Weights of a small transformer language model.
Architecture: LayerNorm before each block, rotary positions, no biases in attention or MLP, tied embeddings, attention and MLP in parallel.
Training: a variant of Adam for these matrices, 1064M tokens, 8118 steps.
MLP neurons of a small language model. Each row is named by its layer, matrix (up: input weights) and neuron, and shows model dimensions 16-143. Each number is 128 + 24 x the weight over its row's rms, rounded and kept within 0 to 255. Numbers have three digits each.
A block is one neuron, or neurons of one layer that tend to fire together. Before each block is what it responds to, as a language model described it from the Wikipedia text at the highest values.

Responds to: Colons in durations, listings. Colons inside track times and race times (4:03, 6:54) or after Released in discography tables; weaker on "of" after "out" and mid-word fragments.
L2.up239:112086138114132042095148141141156101137142148086172126164127176114120111145118188134119086101121132146158131130123117105111123117100134138111120116150129126111111162144125120114151130097116115111173137132086143117129169160125106123120104130132133160125092153147136126115126112169124109127101161145120113138112143106108140150092133129141145140143157123134139164166110144098140098126134
L2.up399:156123108151107095102127109134153088097097108141138166136097108121114115125131102118149106090149138146082116146117153151123115147110086126096153103176156107134130138123151136115127113131127170112155121109113166145127153142110140139116134169163129087135084112154137127168136128117117114134186092129165164123108116120090117105144129139098163178126096151112127148140138104082105117106156
L2.up750:129153100131124119098142122188163137077138125096088149118137122141104185140123168135107070142125118077140161120088072145133108140109153087104162066129138116103093140147137144117106141086105104138131096126151163119119146180089154103130126133161142137144098105145124130138151144159121135176102175127128115151162146110169116101134159113095115080148140085143109119127155111151166142113121
L2.up927:078103103131069136125082094155114122109115155065089145149170116136092074124140102119103126140139094088095117111130113126140128116088146132149125141123131101104118138102158175084117151146071117099133099117143128121147129141124145166188115112116175076107145152114112118138127167157142106134137141104141117135115122114099083103087141142133117126111132133116155128171140115091170174124141
L2.up1606:112137160114102107103106111148128154116116076094104112121099144127110111106125148139143095105134137115156114132126069105131144144072111118136161096138159121159197135138163145163133115090182148102171118121131148125116120129144135127068114126157146115093141126130114127124153071135155171118140114120157113120142117112117096122106115142126121118134158107121118118143135097121121115132125
L2.up1778:118159102133132115106158152129147115140099121115145124177145142153087108100104143114167099147168093130138121116134091104091118138103104099123053122149085112102169122138118149127186145113131142138135139129125112110085165168093110110109127127123121169106139106148102090159144087140124116144102145118172116108084186072091127160127139145105114124137154098120149183154058157125091124114117
L2.up2878:153177102113111111103097085136160131105114135132099164121175136097100149135141159124121099152139099147189132140162104105126122148111149130079144085126129132139115180131149124148114118150146161172145155140118118127133118162099147117100124078135114158135100163105104132118185163152092101141153143126131118167146127136119136131121137099130150152115126099135150158120143140107125118102141
L2.up3435:136142196152119085094130131148139095124134112073124121172126137119124156148142109103138096141111150123142132146130135132110143136094127161139146127132151122124196157154107151155132113142131102111123110168093149126079121182131155137092113117140096119108089129114103092142131108165101102063133117142120098164158124101111148154139150115111163143161118165123108125129116109140159151111112

Responds to: Numeric field separators. Separators inside numbers in tables and lists, such as the colon in track times (5:06), degree and minute marks in coordinates, and score dashes (1-0).
L9.up349:089133108180135089154139201171152138172137146128093111102113117125112103131144128125131121136144096125131106108115101116128115121193129097135169080108119131160160144117115150151120113112146165152132101111123153121110148122098079156143163161144132106155104147124073173147134110139124105136128135120135147162127104117112111124191130152149117149123121140114144160112158083071095138138142
L9.up1279:166103129137163110118103177145141134126142183123109142096132115094135149163128109167136148131104132107102128113100116082126135133130100151183135121161138150134113121112135103177133143072171153149114092150149112159130146107115129147147126161114127133084119098135089100106157206150120102142083082120111118143092097121140107136093140124183132125109139125124126129121106083112130107152137
L9.up1583:092146162149125100104114146144120099108173143139131145122160087103111121106149176122092124153133124084121149099131123132139144089165113127104105111175117086128106109145098164129150123124153093117150139155099144135140152158120089091112184144087118114119165109108090154096121130126155186156104150113129114154135132114107104106115162151109156101118111100096101121106104100086118148151113
L9.up2625:138147144114150119100170086165098157158140166087103173111143120112117104131131170140144116120117165143113120156114086140114107100120165142120130084142117144159148143156114128130110118079126123123137094146091173155127167133079162110127137129165135083110107126127134139133156171105137186154152124148159142103128117123138107134170094141147188113091134092150091160144141072111172118117195

Responds to: Infobox field colons. Colons after field labels in infobox-style lists and tables (Released:, Died:, Order:), plus coordinate marks, heading equals signs and score digits.
L3.up18:097104109175111111125123127147153059096102112091131201183091118145102076108117127095107125111113112175101161153109078153125120119128135130153085114110150122134178138163073143144152120082112075084151128116156163106161114127084081114125108141137123141136122141090144164156149088159132130114137130152155154103115137094089132113087121111127123132120123112108099142130131149062147094113132
L3.up3306:111138149119105125136102093136133103060155108136118121093147127125103106143137143157133113190162141115117134130118121120111126107146159110176133141097105140135156128109148185180169127088108101122098075141113151101125111112159155149135145143129121177150129105113102149195141108108138134114117149095147124091086119122090136097115138126096136116160130127104077182115119133139107144112114

Responds to: Word-continuation pieces after a capital. The second word-piece right after a capitalized first piece, mostly in names, such as M-ary, M-or(rissey), Am-al(iegade), Cap-tain; a weaker tail fires on common words after "a", such as member or day.
L3.up733:127123087141136141110091106138113081145114114124120148191129110118081112126135081048155098092106132133120172133154102138098156123140138097115085131132164151180157137140117163134123138107123106146132127153111088119084124144111111164143111136122128126127131114085146157155162102147129105169132159131137153163109086115093146110134150171138118114130127116163077096133147112120097116152144
L3.up3247:095083170122147101136119166144154148081084128101137133132128109154114127140144113128158123122104121128160144100107137114142122162150129160147159160129123142111130176154140157184136112125155157128132155159116108117132104153101120077145087135129140151112079145102165186138158158113070142180117119125122156153126097106127117170110141156116113150134131113110164115120160130123122147144116

Responds to: Word-final -ey and "who". Mainly the final -ey piece completing names and words (Shippey, Killarney, Pompey, dopey), plus relative "who" after a noun.
L2.up186:142168106128142119151118131118163071118123146114106131126108091121102122156102116094118160106104147090155143181128174118121138154146141110097142138106156156126120142104163103140097105126112141148098121146148128136081141091121107127124105153065082105111144112094135141136125079134164118133089168109062143115145152107106121139097154092138167156110127107146110087153109142124095148135141
L2.up357:134125133121098098174102144148137163152121148116093104118107109138115111138122161118123152113133158153090141113149088139127175167116122115121142128108166092096178109098102130085174146142092161114119124115095126126125110129141163128162136149093106114137139101120117138081131142127145141102144151168129117139116119122122062110104126131143129122086140125137146192098119149153142132157118
L2.up713:137120162165137139134071150153113106151134129127089085142104108153103148129159057134160114128105143063143097144130137141116121178147181104113127170134136129086168127122136146127171171066140128120141103134161118132090075182120114104091094124114101120128113114133131115133155130148167106115153140140135125152105186147128118086101139148164124140124161130115117097132087124154123128145135
L2.up1482:114120119152135125150100134125127119114111148074118160160128075159112106137136107150105137148140150129121109143100145146150142154145116107124157146110140109142122096111088124133108141142128113132080117119126105135110122140114132170140144143136099154114120136088118110139126145115139110101114129142104127157112095115092080099110125143121114166167161143120096137145116106116109124151130
L2.up1584:155086114110136094168161146136055100112135152116084100134127110136128153099142113125139138176111143116180137090122140132135116109149156125126109116103067164133120093124131112166101125119150098126126089133136083174100121177141092173159200121112139121096086110152118116119123125155134135125143134134168151138131076122164143116121150211103139113142126108190144101151132117087165161141122
L2.up2547:130116161123112149100105127131168149118096146121119102158138141076114139152099124122104137149118095139137125134166129134143150141156127129105130133141118144139085132145117133145134124135114171105180073108166113083168150115121153104144115103122150107078099145155129140167128097143156102154122093086102112118124159092123141155149115103106134146108167124133152130115149096136101112164137
L2.up3171:171138130127131156094130142142080127142096128125128112140081123142129102117146136120151099150158119115134139107154129118125167140158108138086157150147123173140095084094142134144133140115092181175125069129072120151146123104088128141135140099115099153099081137125124132106150137155139129113102164114141132135146182070119116178106089115068114129124147137114104128125066132118129085094134
L2.up3255:105141100138127145112130104167041129108127136146112153146158133062113118128130103151116163154111138148146149126168100123157152110133130159155120130174143096096055173114111135194078125103101190093154115156131159146167131090112135162141130116134097139098139138093138140112097143132122119136116123157133112095100146128107148145091090118095136108122118092148105137080103128128111150110133

Responds to: Phrase-closing punctuation. Commas, closing parentheses and closing quotes that end a long inserted phrase or clause mid-sentence, e.g. "(1841–1911)", "president,", "Heroes"".
L9.up1390:125075092088098119122140119123137138108178122073106164151098196099107125102141162110147133122145122114104137123143157129122123117118151125140135111138141154130114106153174152104131107130161155127114136163176107149129172180130151148147158115163132146143110108162090088105181125140119174088124120133124154155112134097132142133083092107110139137139177128111110120082124120151102154148136
L9.up1787:157088125135098124146127139119156154095126140116139151115106153139141124138132134140171178135132135122107100119142110127080098129138110096150137175146166138164139093111134144125148087147143118118125145154157130149138156153140155104105124107135134159130066117138130097084173122122137131138112152128127182158148125112159103130107131085132141112117164113136142093146132106125124123160132
L9.up2432:122127104150108132112105083129148173061139115139136149111136130108087124109144098106188135120155131133118132146104104091122074130125121123123151153120170143176155073108113158111175111154122149163166163156144126147150159130119188101160129102137139148126104145117064112068179151140109132140119123132158160158128125094129089110132087098160130093114151128133103103155123137112144145168140
L9.up3383:118159138140106146133128123141142163097150144094089135141103134138135118122154138124149116116148121124113129104129142096099089121147128118156144125152108163154152108133183158078153099167106163190105123168188134167146152147150141106144154122112143106124091099176108084103164154137137135146140093153130152112152121077138085123074059103153118110114168146150134123118174117122134134138115

Responds to: Phrase-closing punctuation. Closing marks that end an embedded phrase mid-sentence, such as a closing quote, bracket, semicolon, table bar or clause-joining and, e.g. westerns", hole), idiot;.
L3.up2866:144086149130077141125119150132141140125145109137135098143104195137125154086144096152110138097082124109118143138139112153117154160152091128134138119168174129168128127124156170104128099151130153073099134129158136127130136150133111129141111127177129178138113132155132070099120146110134163143114157109114166139160116140142117164160103102134125123147176153139166091155128080123151138114138
L3.up3230:168093116115123156097142131128103122175126097130142132104155180128141148123126141177119144123137111125149148173139126133169114134139134124160122083155159132107113172159182163132166112121081160064115127094160125142132136155174124111140115108142156168139090132159126079121132155103114163146144109128165158134117145117137118117106078136122110112119154164122130077156121138135137100150156

Responds to: Quantifiers and name-endings. Quantity words like many, some, several, numerous before a noun ("for many families"), plus mid-word fragments of proper names such as Shir-ley, Press-ley, Reinick-end-orf.
L2.up784:156108170112139142143158124103130144124077138142111098145115144109110101144158148113096074142113111109127165140153094148149117132095134109091108096150148095111163135149110100147125119112131133156068122090093074073111166132093165133158109148111088115088134149123148106121145070132143117138120090129147126164143104133136146129116124143129136125090174119141137144134142147086116134154126
L2.up1273:151098120132132107134115086158148146116122137152101095157142134132092137138180130114146126063111123152094130096124125161155144138162120150087121156100135141110065128099110114118136111111109134172137116099111124139125149121123126129132114122113171120129049102141112106134137114150109130101137164138099110098138176138144086144134106152141083149121082127115112145156128154111116097150159
L2.up1577:147129129113173122137143097112123117128119093125112138127102168112140164105114102160132069150071145117093114080151105110117147138176134141087125120121142094081137112127114116137171131105126131109125142095117116123129172152117109154166114139141127154131160142133117139142145110111127126118140143133141152156139137106091139147146150128135121118141129099158132115173116109140140169107132
L2.up2075:164120123101111152114090114149144072159128126152085104144096126132122148119095119134104147152170125154110166121134131176120158138128148094077099159168130143139136112106075087105183120104135153158115150143111109133126076124169147124104177123089118126133093131119162106097128093135147118080158121122137153143126148144124108125157133124129158174152117167177095118114113174119128157115158
L2.up2158:120118129134128138082133121123138106112176157144080115101098105115124134141110118101106171061137110119104165099178137111101129140127135131105130162101155118098147156147104140139114133111113110153099139120089198106143137148122133161125141169083107117144170167138088089186174113160122141183131151140131114154132118122134186086149159116153105151176101137152089144153117149142118148159116
L2.up2198:156142150070139148087129182147130115130109147134121182118093147093107116134166110107163096105078135103122136126144162118147115109183114103126123139128107120123131104143125122143090109131153080128146128126145134129106151133104141126117119161138153093099110119091151119151118101112145118140131130107109156098102125106128149159133112133109148146144118117154111144144162107125130129147144
L2.up2318:143134064061128114111096114148111109137114086060104126126164123170111126115123099141143115097124084157126108176111174088114140156142105155128130124141153135138141119168166117096116149111129158147122108150115144095097158139136139135187120123146071140124165129107124144123137152152134125142061096095151177131131136113093129117138133155098106142149154133126100131115140119126089101142168
L2.up2843:156159103147100122143132089132129110118132140099100099128154112141147180137122090127153114146094144144108142134114098101132116131159093138125136127107127129154144130089128122118171154072159129167154160119091105100126098136130157110114087116145096146171115153094110110144123110138119131106133078106094128119117114135091170159130104152171106151187107107139073145141115083110140154114112

Responds to: Word-ending tokens, closing quotes. Closing quotation marks after quoted titles or nicknames, plus word-final suffix pieces like "ally" in Ballymena/Ballyclare, "ically", "ality".
L2.up8:134157115116147137144128120153110120148146031122092159144118118126107143123080121137115148083136125153145122105076121166119122096134122096110152158120114134125130155151099132154097183115120128124116127098116168119175111069127086074112090129121133111128104162091114125155115113110055086143129121142120148101121109123098156097132121123117142137098142140143118151101155083108097082133107
L2.up570:134124118124169146144116146103145120165123131190107157167116099156138108086080117148082114151124121130139114125109156147120128113094144154153096074131134132148139127113147126088097149095085138109127097128135134044153116106071103139093145084103134107169108166125118172113138169111142127131128128112137146088141081141144153073140141138152122130183130089124133140129147108100144127131161
L2.up574:121140122132118117146141128121089063125098134125095126124095144165111144156108135138138089126088142178106115146134124138114152113141137076159139106180139115113161151114127105149144137132116092121100132121127099096157133123097152106073117134116117141084129124138071124161162145087130165109137170124141098121081126148075133152108132122122154159135109102128107103125186105115121098107112
L2.up671:118109114150138125156117114154113178069139112151084144159140113145122097135148122136127077087148164139130114095153186135137127125138135104127110124117165155143145117125120154101120136077115163102098133135121161136116112104128099132136130126161100102097116149198120116122170134144140105105139163108121115108110139141115121102161130159141126140098170129150145145128163146146177135128109
L2.up772:186116130160133118137138156134107107123138137156095154131101157123136163082134105157124166139125143121114140125181151113109153134109107093160116152134177113104133138147112109118114155144082093119084128118114139121134106147143094118078141129131136111124135148125129147145147139105145111139122160067133136118103085093098141123130137117140102102137152132109053140113125106073200140145124
L2.up948:133154079131172119126127102144089101156098122117135092078170132127131118140122098117130111108168162149174126115191163154145142142189138120152105133136093116105145111139103135122111108157134131127121154129111086073111134084101084131103144139135161108153141164190137132144154101156168123094161137097145112114069125101084127120142130174120105125096139096147133127104167108117116127086165
L2.up2150:155096183100144130162145132128100115135129156151099133130100103099118182133104117188125072097115137123122073143144074116158163170141112156131100120109127121091151140113106122150187145156137085122086146139114092110127125139134163153117132122087100132121086175119154132160121135094146150155126122141156121157108151157146111172129140158147119121079153110152119113125112161147137143142160
L2.up3037:146104162105103098145139101163146110148158117106125093148142171113109151126150153116136204142142107150114114119110137123113142136132143112159159152138161140152163135119099124101133089156114136150130123154154103117152151172152138108186152091146138123120112110128166108115107141115135155108126150114107151102147123111082161159133158138082139149135121118115126075159147101135116120114111